MLP neurons of a small language model. Each row is named by its layer, matrix (up: input weights) and neuron, and shows model dimensions 80-207. Each number is 500 + 50 x the weight over its row's rms, rounded and kept within 0 to 999. Numbers have three digits each.
Before each neuron's rows, "fires on" lists the tokens most often at its 100 highest values on Wikipedia text that the model never trained on. A number after a token or word is its count.

fires on: "ex" 23, "ont" 16, "ary" 14, " Al" 13, "amil" 8
L3.up508:521496420504522428552521476464592518461507459535416468537442508523519535500512379486512566455473531523435423593541524561448538558493531457585479592430558382490520446522515513525456542486469533437428516478460480545586552489443517492503591480462491554402466497461384490463490443515500570464574533486453469522467483513481522537490523603498421492447439500424494530510525486449471435505436

fires on: "io" 43, "to" 24, "co" 19, "ico" 10
L3.up59:437516449563516499511471578493550533505456518562501501494531440591506434538561481534387517539437465490531497585523440510447508427620522489566528504565542528500605537406440498551445435512555536418493478592467504557510529500399481466523570526551351457417491489448482540499494537568463456394447470544556451435485569362410494523490509535561495585543534440579556424594593493501526607419554

fires on: " J" 80, " Pr" 10
L3.up792:529433474579470456606466506401539482578432522424471541521525461503553496513670449521582504441547558468499558438489480542525542590509465497615478478463510488577464482439504499489446543525469499594445493517417543530476442529475521460531496484476499482388510576471449518448485512440511468442614434519448527476511488444659446567496498479422529481535426509491574522451477484419466468516483

fires on: "otes" 23, "ist" 15, "ote" 7, "iber" 6, "us" 5
L3.up209:479627514432534467493446478474505514485482532509477613442502425480489474455479519528482485466508465501437570510546466511500529481570525536490463432448495514505437574488448508426450456488515489530475449579472564489410510540536540496448587450529485546483502523481465410413503474428476447411466507459422512557408484583501483522497502556555510467499475584543527475645446543455535517556519

fires on: "ult" 59, "tal" 11, "pt" 7, " est" 6, "-l" 4, "ific" 4
L3.up813:479520547470651498450495412432540473506527533460510459380444568517521441480500500436432447561436528576522623514539513542484526519501554544452537498377530510501535491435479568455563396399475564560497505446513548532510614541492429468546542661458493569426442485528489453509443542574427494535471540500526495560510513566476411592479514593449549554454471439432512520513439379464531501499514

fires on: " st" 20, " high" 16, " has" 11, " is" 8, "″" 6
L3.up871:424477443510463554529504456546521608549471498521481442427380571364568500500592567487519531512457522558485476522505529499525453465515467558560399458551507530497500600481466548483445505555448539520561492422432484553445510593597514556530481493429507477419500461512426513521509473573475508414482531495471457436506453407479432498491522537436506557454523409472478505496491407516507549507608

fires on: "ar" 31, " of" 11, "at" 10, ":" 10, "In" 7
L3.up152:494585548509453482595509514370499530450509572491513564432459464511549564496444550473559542581523537531558474442522500522457522510530576423495519442525521463489583476464526459546426476461509596538497399428485481527550447493482521570606581556432482459494499455433452577489432531562525467498558522452562445540514455502492513513422462501504456550483422517490557407530446510490502544639490

fires on: " ass" 34, " art" 16, " Ass" 13, " April" 9, "ograp" 4, " medal" 4
L3.up863:371527616624492439554517510457535600453504527524539473567453485520556471454511436506424520521515501416558495477575431492576447565491537512544553471433589483502557451438457503535514532478491468528500468611523553541402478542520454603495533479523468559540553470518532526481475530475569443566581521583521472455519523566532539444483525425511487502481503515449515435519468540476432476505459

fires on: "b" 39, "j" 19, "ah" 15, "z" 8, "aj" 7, "eb" 5
L3.up710:492510506521575513503513465486455499566431529553507495493500472456512487563452438400521502485454540555452476545464504558459514497489443442452552448476578470481493488427431548470423447504503553476496490535531485432467471551546419616506536530576595480460522441435489454536567467584513564483509483539479412636469461537542521531543465468541559451523538437518551415566470535532553537483459

fires on: " ch" 50, " ex" 15, " Ch" 10, " cl" 8, " Democrat" 4
L3.up159:482512529572533491510536576401445422583500586475432426545460503529468523477491476464463521454542433515408470575554497476549505488493569512514591494567548465543479436465467521493431404471581504570403475552438531544524479434511539515464494466569538601410457559569580509486392509458490437461533467466512499581546631559481513464496440559451493530537613558518544570508490481503522570462508